From a checkpoint of a small transformer trained on Wikipedia: biases.
MLP neurons of a small language model. Each row is named by its layer, matrix (down: output weights) and neuron, and shows model dimensions 64-159. Each number is 128 + 32 x the weight over its row's rms, rounded and kept within 0 to 255. Numbers have three digits each.
A block is one neuron, or neurons of one layer that tend to fire together. Before each block is what it responds to, as a language model described it from the Wikipedia text at the highest values.

Description: Event/work head nouns. Generic head nouns after the or a modifier naming a previously mentioned event or work, such as game, election, song, film, season, tournament.
L5.down379:082162117158094071143111128125135143126108172118146155095179147087113194105151071128181076149123092062079131157175174073144130121143169150157101110160158108091124102123129121138100153104175133152146179157125114136106149080092095160078099108122121114118144103147155147138127106075089166110
L5.down1012:100129103142156089147085127135171146126172058127134156072160079079152095125160104110151048109118180115077067118096141133124178138152074096159157116140122165093128145100170132160121120081089121163107093137093115149148077126135116139155153138139112077115163118085092129116159179111149177161
L5.down1103:113194125115130143154139148155158049147118123064124118141135076126105144126184129133181129111155112070174099132129130111053122101148104131139159101222118106160144087108112133121175135097144108125187147114099145099137201111147097144103132092102071076094150117174139141177197162111068106157
L5.down1138:091122115135132065143105109140106130186106132108113179083138070107149188101155101178128178147106105091118154157129097134170129112139109182122151098159080113152107086153155145134176181148130103147189107153118060163086132094109116142082129064092091140145178135081154178151182176141162160149

Description: Clause-linking function words. Subordinators and relative words that open a new clause mid-sentence, especially which, when, where, that, who, often after a comma.
L4.down220:146130081189060142074107081075097093102147081131118126117065126164121165170166147099072117122124111138089159103123135103152101149154144133085163115200104109158131141122127120129083125097152109131152114144166165131175081132181133116167080074157114133093148112133068179107156146110124112134
L4.down346:129174142155108077136107110089150134069199160176136117074112129106193140156134076108093121130162103153096134111194145145115089129140128136118174104145139129109107114093111137139133150162115114132155124122173131153136159180073159205107162147199098134184154122148192176118143112105223108126
L4.down724:144119204121124128153101172203175098131156145132131149147137098140151233116127109146079139094077142141151130127125184181158129148137111155075148124156084138146140146095157123094095128136100155104162089105079137151116114117135188151095071133079119102106111133082178102132124155153191112154
L4.down1108:111138160139126052151122117154138112074124151141139122117120125108155101143057136125123074211118156178124100133099103100090174074157172122128175097144094101161145140115201096165096099100124088131158134154171129068123091116139161094164082118199121209141149134131133162081081102170144073224
L4.down1125:113099186168138087133161140130112116059154141075095123104108108085135115079137136149113067173147111218083177143147104093124113127113121109146089172147134104161116211120143125144114114104077090135169111138163098091167120090138124128091136113090085149193099124099134155092075083161170160153
L4.down1167:093085140151130108110093086138092093122124091087130149129118172158156125098078088156049104149124193153162124158097091093115156123113092138175109149152123149165116116109169096107101120104163115093152159129141083111163110154114138089172079154107047116109119173168086154102167118137110105123
L4.down1520:120147146172148129089170101116118140127118165110162164145054185139144132145176145117087104154199083117088091149101155118096109152092117161139066138184168130103192145122192117139140102131073074081125127134110142112138075080112148125186214129168150122124079114117157170142112171134110125148
L4.down1817:122123105095131054159105162141105118179192174111128160175096132152105129053184148095098145123133075069148119128114171176102112071128110069090127124147088166135126142137205118161047147131108164112170147104146112078116149090111153113155114154141131117119098217090092159152153116103111141106

Description: Words inside creative titles. Second or later words inside multi-word titles of films, albums, songs, and bands, as in The Day They Robbed, Screams in the Night, The Marvelettes.
L8.down325:106105088125131103132129129159113127096152153115150128132141129136076164137120142132110142153085107136148143203115095136119100149110107106148183107176115153100149160143060104150137153136180031126117135131145098135108137174078084131118127169051099151123148112145150163067152117129140152141
L8.down692:114118150137132130136140137082144076142113046185116053108111117102113131080132224166118156148057165093102093187082110107107150122132160106118106104201060136140116088076152156096132140141138098098128118149079132136096105141196155121124083172171109127163189078120109182115166093123077120135

Description: Table header cells. Column names in the header row of wiki tables (stats, filmographies, results), plus the line break ending that row: 2nd, GD, Date, PA.
L8.down811:139172098084098162080138149110158108105147116141152104183101172112107074130148125077158124169124122117094130125074087122159113119144147087152167173180161157182120118171155114115103138140061086114144205192125150111113136100093096165124156097063136105177136077111103129114135116104145095112
L8.down1636:168148121112197119165162185117127078143122096098104175145116164119137086105138160077182093191127107101094204121133150132075152144140123181100111094133095065138148174112082082091161121098118104117153093148124126114135146130159196140068129125173145154093113073097134102124088144145163133113

Description: "In" openers; sports stats. Fires mainly on "In" opening a sentence, heading or infobox line (In office, In 1953), and on sports-statistics words such as goals, points, assists.
L4.down143:122140118154145172135131103067136112196143079127097131201142165086128094117169110154149206133101157107122093102138151056094161094154121115117091179170142118159166136140153130210160104083077099126176089103139148132081121080106132112102101136205082097109158165139074124117140102116112159108
L4.down181:050152108128114115142121165107166145142116159139162174141089116169180081122142143125134115130162068097150160122110196178155146176119128113121131050143101130157125135153121114130078065162139149115074107102135161093147157149149165111137143084114089121133059153092209150099062086145120113155
L4.down279:137180106061102134096179124166105092117110090149160191122118132163061112176102128137135127143153120153143156103103142131121084108114106093136106095067150061170143192111123095057124068162149061140133171125138162099124123125142135124157182151141158146138159091127162085159092171110190074117
L4.down568:114157088052180087176148076157118085163120139100167081158145073132131136105095152159124136101160117079088157186161163152149144130096100110151100123118060132137121162138114175090158147143110120131162106157161169150094171095185202109143102142114133127158092159069133134106120119068126093118
L4.down643:097146117161137062128159179114127150127214178076155141099111093135118137156177114096076134086179114148137141073102155092115147187057130146201171072160184131169104055058118132099180146128167125151155128112152036163134125116095169135097129108153118132144113150139105177155119099064118092182
L4.down698:116108043120102134195086152114108078137081093177069107158131089169079108151136126120145117137146153118100168122080189100127109136084095121103161145073068139115162160086110093154096164044144099158153140155147166157100067103116149158154121162143190139083133123081149147115152110119174152098
L4.down740:139116166167134156134142190149199112106107105165114112130125121140188080093127124126102136089087059138138152098134159202105120110056128176150090111094170156187095091113123176143171066175125119187117119094119144131124164079148095160111150128144163150105143211102148113119109190110090129112
L4.down851:151109181052116118117170132138144082087118110174116144112194090107125099132152170131101098093127135163163160085112181097098128199093139125168090129129154120122158129134114139135192168146124172112148146076115143167131136122110111160093177146135148192148118180139107162144150056120202159123

Description: Spatial and positional modifiers. Words for position or direction, often after "the" and opening a compound or name, such as top, bottom, north, Middle(-earth), Northern; also first pieces of foreign names like Grand(enborn), Af(rasiyab).
L4.down101:106144122174154169135137191205141117161145133143089140084154190181112073077095102123135122078153139129120108154153127140102173092171099086074176160167140131173121112189088109102045096138101094109115185142131089228122069149132149173112134133121109096172159105103136135116127123163123102126
L4.down125:137136085078150160210149076075103132152099165133128128123116192124203137071128124155121136113165172061172098167111070096119087080128124085151132128071143078121083086090126120149156189164172085153085136107151160163137110107119096187167182174078139148084125133099118148102138107102127055105
L4.down401:130171107151100176122139182096101126069067160152093182138182080161097165151137148159119115163136159154089124110105164145121093157160123124118082169112146183108142163141132173091102181147117079136125118164167128139171115188075133111082118126092156140173082133093068163143095090116122164095
L4.down557:081106141070101128122122143087071147114175158192091159159165102101099142115129133160140154115106117131159116166161155148218182091042128139172109150107146230110077126108106123117136210140147124105164173130114133131145110153091104102084175055089103138165181145182105154158081117150073158107
L4.down694:166134129122118126179109115120095074101151132102132088144128199100156133122147086201146106133127087155192107104084113117102057097097111109130057176119138156185103128132164142139148103146187122164172117087137094147129122139129107090127171115116120120165112159131116169088136128144120102157
L4.down1046:115100141158105124106106136130080126114155134105109082124182206123140092186089137131145122115148118165121095144145137187104150168131124213130107127142113158156136167119063123133106183130164095109150146131089117178112087136080135093116102124146107229113096119125124107069113148106127107143
L4.down1426:095159076106131131120126116082139146083142137143174077107138102171112038155132076126167069154111151134112193153143120130166188166129166165110103125149121157137165076138092144101171132147120122128139152128109090109167094078164153179163097104110167138106120122160102112131146133145131142106
L4.down1871:176113085110084131182124098145147129128097202110091141179100161123118109083221117123101084110147134120156168134144161110167109161125131099141094073092159156114195174161117135122114132195126122113138133144168109155180181127132200053129132131150152096114128123126112152129138143142120075148

Description: Media and event nouns. Nouns naming a work or event (film, game, match, song, album, show), usually after "the" and referring back to one already mentioned; also table-cell labels such as team, Silver, Career.
L4.down134:105111142125097130095126130213144117120123164104084131135135089136128129113120113129073126085108147176157122110102152178153160142127142098141133180099110152081069173090132117118137098033100127117146125098142137106150136126139177148096123127112127131144137088071140092167133155159080086127
L4.down269:120181091138154113172124131140175160100145109112060091130120115099154169048093091134148050136097143130102123077130153131140154084140087186161145088190112133166127138069123088137161113118095094158121089126167104089107119118089143143121140102150124171150134127165137156099127109099094148158
L4.down585:105132133087166111123192172108140165118098192142093122143095160073159146088128168130160095143140138142142087117125137119105173178141125112094131091127145117135168116122128111138181128170182139160061071112114142145115128107140123091131044210150142113078121128134087159145129099127117099132
L4.down799:118092061094165111123098150130110149154159101158074158158110143127163092168138082193191124109107124100098145133104158131106090130083143074118071118177118123091131083128046125095103058120117154147196116172127158096155127156123158144107110164130115109108226127105126058178117110088129122088
L4.down826:179129065164142163097135120110115129154159175135162150167168072130135165092160156157135142158138170093162030141168116145124168144184134153121143109146131153143115100098139123122140145167138086110191081098139115104081066103069094130081107139112107153145155152083143156124140161121150135143
L4.down1053:117174067152106153166117169108097145169155132148093122125121140165125124094207114145115000115129143108112120211083188101087057096168141085167093042116129168138086111132095181131087120099146103081132141148056122112069130136101160165043109140180130100056157117115139139133156113082094114146
L4.down1074:167148092115145147154124153126101092114096160175119160139146060155135105125137081142073128144108145168185112167117111077130101096117138138069142122117125114127120109128094141151106148113135103100105104154141135105163127043152132069081146124147110156078131089132148120110126115135040161148
L4.down1636:086148088094083165119100167124128124114077117094111142176107137089145098213099150115149128118111146119121204090168086104110122151099158183145148146144211129153143171120095134114067140178098166120102118142143165182144147113120133110124139165134051096122183120103091132143094115144092132138

Description: Academic degree names. Words naming or opening an academic degree after verbs of earning, such as Bachelor, B.A., of Science; more weakly, the first word of titles, ranks and awards (Best Song, executive producer, Knight).
L8.down562:161142144102158163130194124176126120094109080141092123113114158154115125101158131127150114092143176100132154161072160135106126159167128137092121113075144161161083107145151120133128114133161144125118123161136199168092128089135098117122073083175126178101100060098137152135067103095149114139
L8.down1361:159154152124114152139168217111167151074138062146095066130148193098059123148132107107155067081154129145112125127122170124179129141154139088091161141075094091126046124071109145061142129166168108109108139198123124151110069105161063095125146103152132113135138130100189141063165120120133124168

Description: Date era endings. Era and period words completing a date, such as BC, AD, century and 1800, plus Railroad after company names and scattered nouns such as copper and water.
L5.down507:179111113168075148114158073062132102146108114169101095136139123121146093120155152131112172138144107122068110081154138147138182050124105194125115115066125169085160139100169191124123175066103178159135105098159135148117159087079152108114151140154126094089093133109132157119132177121092156139
L5.down526:123132166132085134133092071134145125109141200204145175141147186148172178115097167174157169174156167135180089119149081147159169109200102127181084130132165174148161114150128144125112162078147090108149068137146121123079135111123113089135192137142090143108143135128123137075147116107095176140
L5.down535:153122132194163184104123125122092076179108110084155189142153089102123121115137105125119139145194068146115135084100080113056184146122114132119160151125194122095170115154132124076089130142118125095074132166103056122151103093128146144120160150101140059110074142203079082091140086142169147126
L5.down1395:126141073075021161098103139106197137069163079156160097183088075120184065137124081124153141179164144094110115124136191159152094143141078140093117131138096195112122170144113095176149138186094145118174172149163133138080133164054114115196107096122129156160151159148171124123131109146071142123

Description: Outcome and relation nouns. Nouns for results, encounters or relations, especially sports match outcomes (defeat, loss, submission, winners), usually just before "of", "by" or "to"; also acquisition, reception, ownership.
L5.down365:126159125144105146145107157107174134164087098114118100123135163126145085117130138155099135180111154118126150136122099108146137113091084199109142069096133120176108134119156119126116096136124115103096126104173126194078116107133138092103135129148145143109147121083074126159102178147132090134
L5.down980:169113141136131157149112065188207187117146091133120179131094087136108156151129130087118133139175166117125137143042107148067132090118119193124171142134166097168131126157158126130104182131109146114147115109134161193097059125182112171149111142081135148078120126156207107140131090134148160088
L5.down1049:159108093232091190132060192129163153113124089088100080116155092138149108161084163185070135165060116086163121138140155136106221076069152127111134142167114156115102075144148174130049139161130108135102139129181108156107169107186165118102186136179130103108160133110156172129160100105068123140
L5.down1775:132156074095151166165102115123124089145133104173135129137109136101136126119136107110120205160070123108129160114148229122108129179136114178195190151140130145097090117119155118155102132117146119109074098067088159140149171203147145102169149133185146136151137116089154127087111111167138130139

Description: Foreign-name opening fragments. Word-initial first pieces of multi-token proper nouns, often Spanish, in lists, tables and sports results (Car-o, Gale-ana, Dam-ac), plus some table decimals like 6.6.
L4.down107:108111133149110165121154185120140180079065147080051116116185136174122221151130102138114146137220110159116161179072092152137102116129153129146144138143201170099085143151144100089108100130119131174100159183153101126118095161068159084108158116102164119135097089121220149091149179165091166171
L4.down132:118154100121120132156182110094107204173104148140147144139092154136131153129068141076115122139106125137160152070152141147126099112120087094137165132124142087171087080130093149205154116058163133130105134190161124132083070098130125168108088133061095104132150145111157130176121088105102182072
L4.down217:167174200098124152156138086171116145113113144089207115093155123133102135157178190100149127115059069127113103119103167128095083177098158103134117104136131136084154185125132092066123109089121176083141098178106104104098163124125104086140119104129116111104147152157150211101196120103149113097
L4.down282:085145169087179106094131099159175145126199111145070137136152160108097096107143115171109160115106119145138097107115119093131085089124136120191162134152183126080090134133188135179111127069140113117113176105148117171134121140128144174132155071131157123144139101158193091144037132114124099116
L4.down1063:134097129142134093144108106149124111168143086106090179108165112145138084120083106148125126078149102125156104136110171163151152129106069095126120173174192141183144098136116110119130141143176159117153189087131140091074144091108109107131164186056186118109060208152103156084110139132146144105
L4.down1332:158123153118141114141153154148163164129180108151124153152175153114095110044140162076121103195153104118090139120133126113080098084105167178155147092104124112115127126111142151121137111080176120116158104057106142135161121189135164086152099108141159143145144142145115099138066153170133130106
L4.down1825:155110182082154105192117102112108188130162157155147169125147166100114115127130147121181112101169131102076128112115139121169142101142150112122105147124136117139111195091146103118067130097110137154109149177098085099078141109195109085048087144155188134114181129109134151161117143090100135142
L4.down1996:147130086087088144149110136112151157148089125140125143154137113174206157145127101116107162081125109150120102110101117145148135112100116123129157150122133099111157159059145153129062131046120124140123103137128200126175224175077140105047136162117167182129161155130163187165131150136154130101

Description: Gerund -ing endings. Fires on -ing gerunds and participles naming an activity, whole words or split endings, such as teaching, Running, marrying, capturing, filming.
L4.down56:130125119120088081101120149122068162132161056104140132159135114103132126135194149120137131128137097110094094122159164142173161088150149134052168080161126103170149157114179128124077186163156136095065140123202108123132170129084154140137120085147147124126142168169162095145107170081055127144
L4.down92:142130098173106091105155137081123084119139102110163139119099135148125142109125121205109091090182086111101115090146165085113139091120175180153139130126150104178084102066112137135156069121139120135113165117168144105134125170113174138162136089106087143118087184101220115152156129067135107150
L4.down377:124107102141101052147149151141093120166155157096122143126108114146127168129118115181113105103160079132133121162166160113130210120153174108077158101141112090142107107099101147083079137153141092154143119072150144119144142136146191120115101071147147131128108155120151100181117081127131118144
L4.down1124:143153179113117122126184104124127177116095112112103085129100117163164181157115121120078114090111168169105159123103120139098133139137110145140137097140127180128098090222125200130160109095115065161139128106149150106114141181164114124133113102200136069153143166129118103136162114173125114116
L4.down1323:130133132115129102218087153081145115172128183134119141099113145099110164082150174116126129145072097137144108124147133122155117122143116098127158163141100091140087181059142163106124113162132119095180128161129120157110130127132140116160090118095187167138134144099139154101110119121115109116
L4.down1361:159111173138112134126149179123122124130118197141135151151173071110104142144128175129129175140125046104140131121146127111144091120133184089116053101077173147152074157103104109134093122149127099137145139122071112121108099106108154117150069153114153142163193090133143193083164099163155116184
L4.down1438:109095130128147127194117215124151142182151155100148132131151119120141176153152091121094145133090154141157099103188102123157147144157158103142104098142158129169162150115108109136174099137054108149140178100133145106108166133118177148124081148160170127136111174127161102155145082079158109141
L4.down1748:146109118125112143158081131172140081065148166182129100059140143123136089132181124132082181181101150133149128102129157174131112103197133151133146198131096130080092127137127097149113121120118142091164131152132127104121113155155136125182124116099103111077184154143101153102092112151187133071

Description: Sports table terms. Sports-statistics words, often in wiki table cells or headers: place in ranking labels, assists, points, started; also Music video headings and name-final -ie.
L4.down34:104090178116132148124180162127085148091162103127140126133172159153134093135180194165157138142153143135119109125226115081173134105082111108111125137109147114116078138134124111059177131140162083109143122082121170127137188160145106123133162093177136112085172175101100145138156135129161125096
L4.down197:167150052118142156125133127120123129138074080156134159176137107126159133135163107162160128103193155087124129129081153105088126107181134128086079055103062158205105078084155109093134107159137137129157134143171115102147168142123140101160203107056115152091161160160063115121168114120116118143
L4.down561:132137147133112100080125151110099184084126106146150137102096105147155107170077102157088115113094136173107097126113158122119109159104149131139114213151121068098152074154184173109080109196163153120110090158084121138132138128117169158115108123074123133107110159136121115114107151128065108129
L4.down600:061148155120092118158145144134125150108106157123115101064180117106135130125128171083124122150217115124106083179094128183127145116062092158209109077164164083183126164184142153106127111111111129054091165210134098106079173127131139120071117138128099093166102148157115162178168144140071169095
L4.down625:115134085043076187070140149128060142083130099141106142099126069123146119077147139082151161176120095098171083116126131106146111104096144143122123140138126127106158157158107105114136170174137118116124122174166090162096172084172165128114094129100125169120122077145129127081147121110164098147
L4.down887:131062105051139098169118214123081195139151069162119138086146142124080145201165121129119176119106162129109121174109130150134164114125068090149148116112127150110137171140151147160114141159183074089119130128148141110080117143160152108121119087120150151092162208129151170086076074075136128179
L4.down950:085130119096115091139131164080145099128136150132082108091125063074110130087086188102136102102105151177175098169099131090063112132145134091108105128150138096142143128113110069159165163164143095130144105088188115107136142155160086089116120098075106141157186104109095110165104096126153164204
L4.down1573:124110151146120133118105126134102143089087166100145152113180132093053145055115136130120203142184111061115129126078125099164123123083110097135090164100115144161109056102130168133173101075135132123118135122140041079116067116078136117218111126112166100155113137121155168077119161117139137188

Description: Clause-boundary before new subject. Fires on tokens ending an introductory phrase or opening a subordinate clause, just before a new subject, e.g. so that, In 2012, however.
L8.down409:144119138149127112163117168090129095093095143147128118091143154134145175142130133092077123138141173102083114137158104086122091195145172154135146108090121099145142155130153126132128107123120147140134116206151089101120114144198168111131121139148124150143154179105092204192149134120121149178
L8.down1300:144065122143103095159141125136115133122098108129143126090191137106073139137104073124113071102134103138147169184193135116147127147179182109057139079062132080158164194131114086170150079130130206167105105158219077124093081090151129139108098104158169075148156207130139190168175148145139145120

Description: Sports club name parts. Mostly the second word of football club or team names after a place, such as Bristol City, Bristol Rovers and Donegal Celtic, plus "from" meaning origin; also scattered mid-word pieces in names and words.
L8.down1892:136092130139105135124096159185127100095169142095147137122165111133094073111182134118143091191151158123124172104071240154146101062159147092125117163125110167050126144128132124130073169086102141081185142150109168085093067139153146097058125092097071158129129102168179153073186153153105104106
L8.down2022:124169107075124173098142115142090133136145081083098127146117158131169128136109089109075088130147110080098180049120163123115143126096172143149135124105115117117184124134087136106174141093146091096133165155108125086130145226129152117139167158104121158070101122158133164123129158133189127187

Description: Clause openers and heading ends. Relative or linking words that start a new clause after a noun phrase, such as which, who, where, whilst, and the closing == or === of wiki section headings.
L5.down955:091137130180140108127088095143098155084131150142114129141112128066176144153103113078120076137179104193125145081128094109104132102110094135121180156124143146150173137127119168088118064110154110134100133149107109061145090099098136150079098147138108101151158121054130085088132067143127156163
L5.down1650:184201171064126098073178121121159085089160099092165109170134147143148109175151103160061141183147164102192160150159080090162183146130149057128136082127124156118140119115130144116115132164129142109126083065118101099141103148107132138148020153115144163091098129095082188126171175113067179135
L5.down1675:148147111143115090138055144097146200138154126145136060124072140093188078163104157156129110093098126168116136084121108159123111136092167092109137159128126152153132137083128172183143128127119150106137168167078080147140081103128167122113133116193132140121187171221071211103099108078155140119
L5.down1858:143173098111100136159134123089132119142081092125149186142116110143102122116127121159108107131136123093119113087128145128110162108084095142156117148096171101093154158165120100141084128128118161160177096098122118159134155152088130087113123100180084110154112195158118111114092174140186129178

Description: Stat-table separators and connectives. Fires on pipe separators and short connecting words inside sports-statistics tables and player career summaries, such as Rec | Yds, "wickets in innings", "In 1926".
L8.down1482:148120171135129166072164145085131120127140050179148133110139177098082084096111107092146135161141133149172103149086122105039202174127077173128106117125088212144129102147080134144141124175106115137111140118102133094182134160132149106097128164112114120090124154155126145125155119178149150135
L8.down1590:118181123139106164169152080142160093185120140210114158140115150178100132181078116093170110100148093149058112120098121153154120155134085210229145160133087142051174108111125164184133186157111152195129154090080163090153186060045086092115172142089161130091097092188101128150151065105165148097

Description: Word-start after determiners. Opening piece of a word right after a determiner or possessive, most often ordinal first (his first season, the First Lady) or prefixes like un-, al-, originally.
L5.down155:179143115193105119137162149124097121181139169184070109130124135126159121061127109099165104142144150113087148159160094111147075157102100170082062119124089143160134104136179132181188122100119115116167129104131102098085081130089160120101128074079134061098111114110198134122121099080150201106
L5.down1597:171106118191144089132165069126083115150069115101086153111139087147175119113148161162188167103126124157163146188112143125124136166073163160109138100097125136151088128112136083160132067075111115169113058143168127145153138204148078078145070115083165081043112155140142084156119143158147099078
L5.down1681:142088148120184153161133091120139125129101191108143152142203097149101117088141107172112031161059128097144145182150119138128215140079143173187042158104180124136151151086127124129142145219158142181147124124115129126107148126075147144136119106088188130198143163113114085134142145121171153152
L5.down1857:128174101174139152125060148160091087113142148065125091130134101144154120155125140185101132149127120095146160137094111079137123111130113164108158160120168146094197094137186107168121111145144085137135164125099175120139134078145162160114121150129196125129099102120141087129122171128138067088

Description: Name-prefix particles. The opening word piece of names, mostly Arabic Al-/al- (Al-Raed, Aliyev), also de, van, del, Saint, O', and al- in aldehyde or alters.
L4.down141:113132181106117098176106169131146139193160081074128070058120146128147149134090141130177100055138164095096104106078138142116122067146152118110057155156206109118119136106142150129109142157124160109085098074161118068155128073204148116107157110093125070118182117144111087149132146147168147141
L4.down407:148149136142154147112167100142090162118115106166090123169101133145111047112118123133136142110162122113151104135101077142100127115169096203091055193107140113129141114083127138138098147093155139105099120187092108122136100125144192151185131141119129147120129133120110147095080098169167198042
L4.down493:121164149101120147121134081120174154145147150135195167131095130168226106113102106134176114117143122109146102090169103111130132135124165119150137135133120155159225070113117137125131142082114106188158126137046148141098125084163159112202131100096135145151129091064113124181120157118106165112
L4.down494:141124135109124162152159083085144105160147142140154170087135127143128166130112131080110081153060113106153123104039132154163097104059137134166111095134133133128171062034149073091121139203175107125145107116115149169124076145134125091080016185161097211116146078146122132129118144154204134128
L4.down701:122097117164168107115176129163084094106101138073127124168146153143118094114091130130138166075125123117130151128200177115099104114082084115108163129130059159100146157096078115094135136119185105174136110142068150103129129201127103163101166166078171147175124124145185198206148144145087137123
L4.down1287:168129136146163205113049194132079121197157105151144120103180159117085125127106095139172144137174124142176085136154162049098089126106185152148122091097144141108099184118088070154118146155144118125147114084158147104132096140160091130138104097146118083082131158108111085117162127118173129150
L4.down1355:175120119165148112124156146186162085112114115124073163190161169130127216187088143110097124120131115122128122162041179108100083131102116135107154116127193153169120118101151119136082122148143114166134083090076145090140118100171106135119207170205131090172152111124118095185106138094141177119
L4.down1828:124144109151147136119157159161062055111136112151087090093220166105127097171066171102151153150159120143156187061191136087126149146125137143112109139131130108112081144092116108106148174103122080121122095140102119149134090104153113130139106152161144132100116132117135125150143095151133117131

Description: Sentence-opening In / per-. Mostly sentence- or clause-initial "In" opening phrases (In 2001, In addition, In spite of), plus word-initial "per" pieces (per se, perchlorate, Perth).
L5.down347:100147168130103146094112170125150190126116097122163107155171097148162061133155132169115151126147081148174144136139173146101138129117068122178130163139163083138125066166172166167105110093148142078145102084133063151083123127087131107126100126100187160137127121144149206106165141065137132084
L5.down1651:164121103104174183119071114163104071153116112098142114196137162115142144086096153146096151203128155154111119140072162140177126146118113139181142123088108139062141120188080117120084122104124139131101063157121157189099131085076132125151144134117172109122088191140109139097134089061104121117
L5.down1772:102113124136112132133151171102125137111139153123074165121139116131182161157121127130090148166062147097150143148099161097109110182138104156153082126104136153172149069119078086106110215049143124148134138119096151104158116128101112096158037149106135058137166121102171135065216128108139131145
L5.down1887:057147049154193067104081144160175147144121129135137153139131118169108131154099122139122173108144112097157130150160131136071197129087106160135044102120118093117148137087150147091136124138165125149104074085143173128125190138143093171116081121174098108085180106157157106137134202135142205139

Description: Verb-completing suffixes. Word-final pieces that complete a verb split across tokens, mostly -ing gerunds (loot-ing, inhib-iting, lobby-ing), plus whole words like training and working and endings like -ed, -ial.
L5.down636:141123174083116120174127105125141102173105118155124101115105169185162147110098110138129089152113090080115144128151202141150153187120162162126119154164101098115107078079162129124144108111088121165164156097094140084144126173133163149140173132078186085113157173126168067173113114142094191146
L5.down777:135140133139095159148089155130166130191093116121164125109070096117129106132138158130072086187121105084137124133116164132114148160150103154087091138155154153158157164131135142107153077122136160141139200111103124174096083142100120144125091222162161117148170168092142157114170115120163089090
L5.down1095:105091161125118100167115160124088153148100159108135135144128140123098137159079154170180174074128115158140105154171154136124211122143173108142118118109102071109136103134168080158164122105108120146166116109222128117112107141118165137154110130102153160197137151143152127182149116137080127173
L5.down1881:072104166115111050163152178137150104153118171179083155131168152128103192163159132163111132098089100119088184115150125123165182110183139095135127089063141153150139146070099155155106075179136098108148186165135134058123191100087065144139125154086130125139176113112144156133100064148130166121

Description: Ordinal century and date tokens. The ordinal or number in a time expression, mostly centuries right after "the" or "early", such as 19th, 8th, 18th; also month names in dates (6 November) and decade digits (1980s).
L8.down482:168147143137155123106098111111141154174119123131090124064162102088140125105140141051093065176171103094160083102179114120125139143139146111075145107108116175164105088125174161112168176111163130120179142087159137122052141099124125086081065098100161117186127144163103122113053128105113106120
L8.down1242:100158099143110109179118111152115152094073106172089099072148163105072139134138089105118137117116174105162156136189130145159116138128117135111133141143122143092159142112112126188153119125157036128163117137154129122116098102134156118079125112105045158136116151140133136111076152103095042132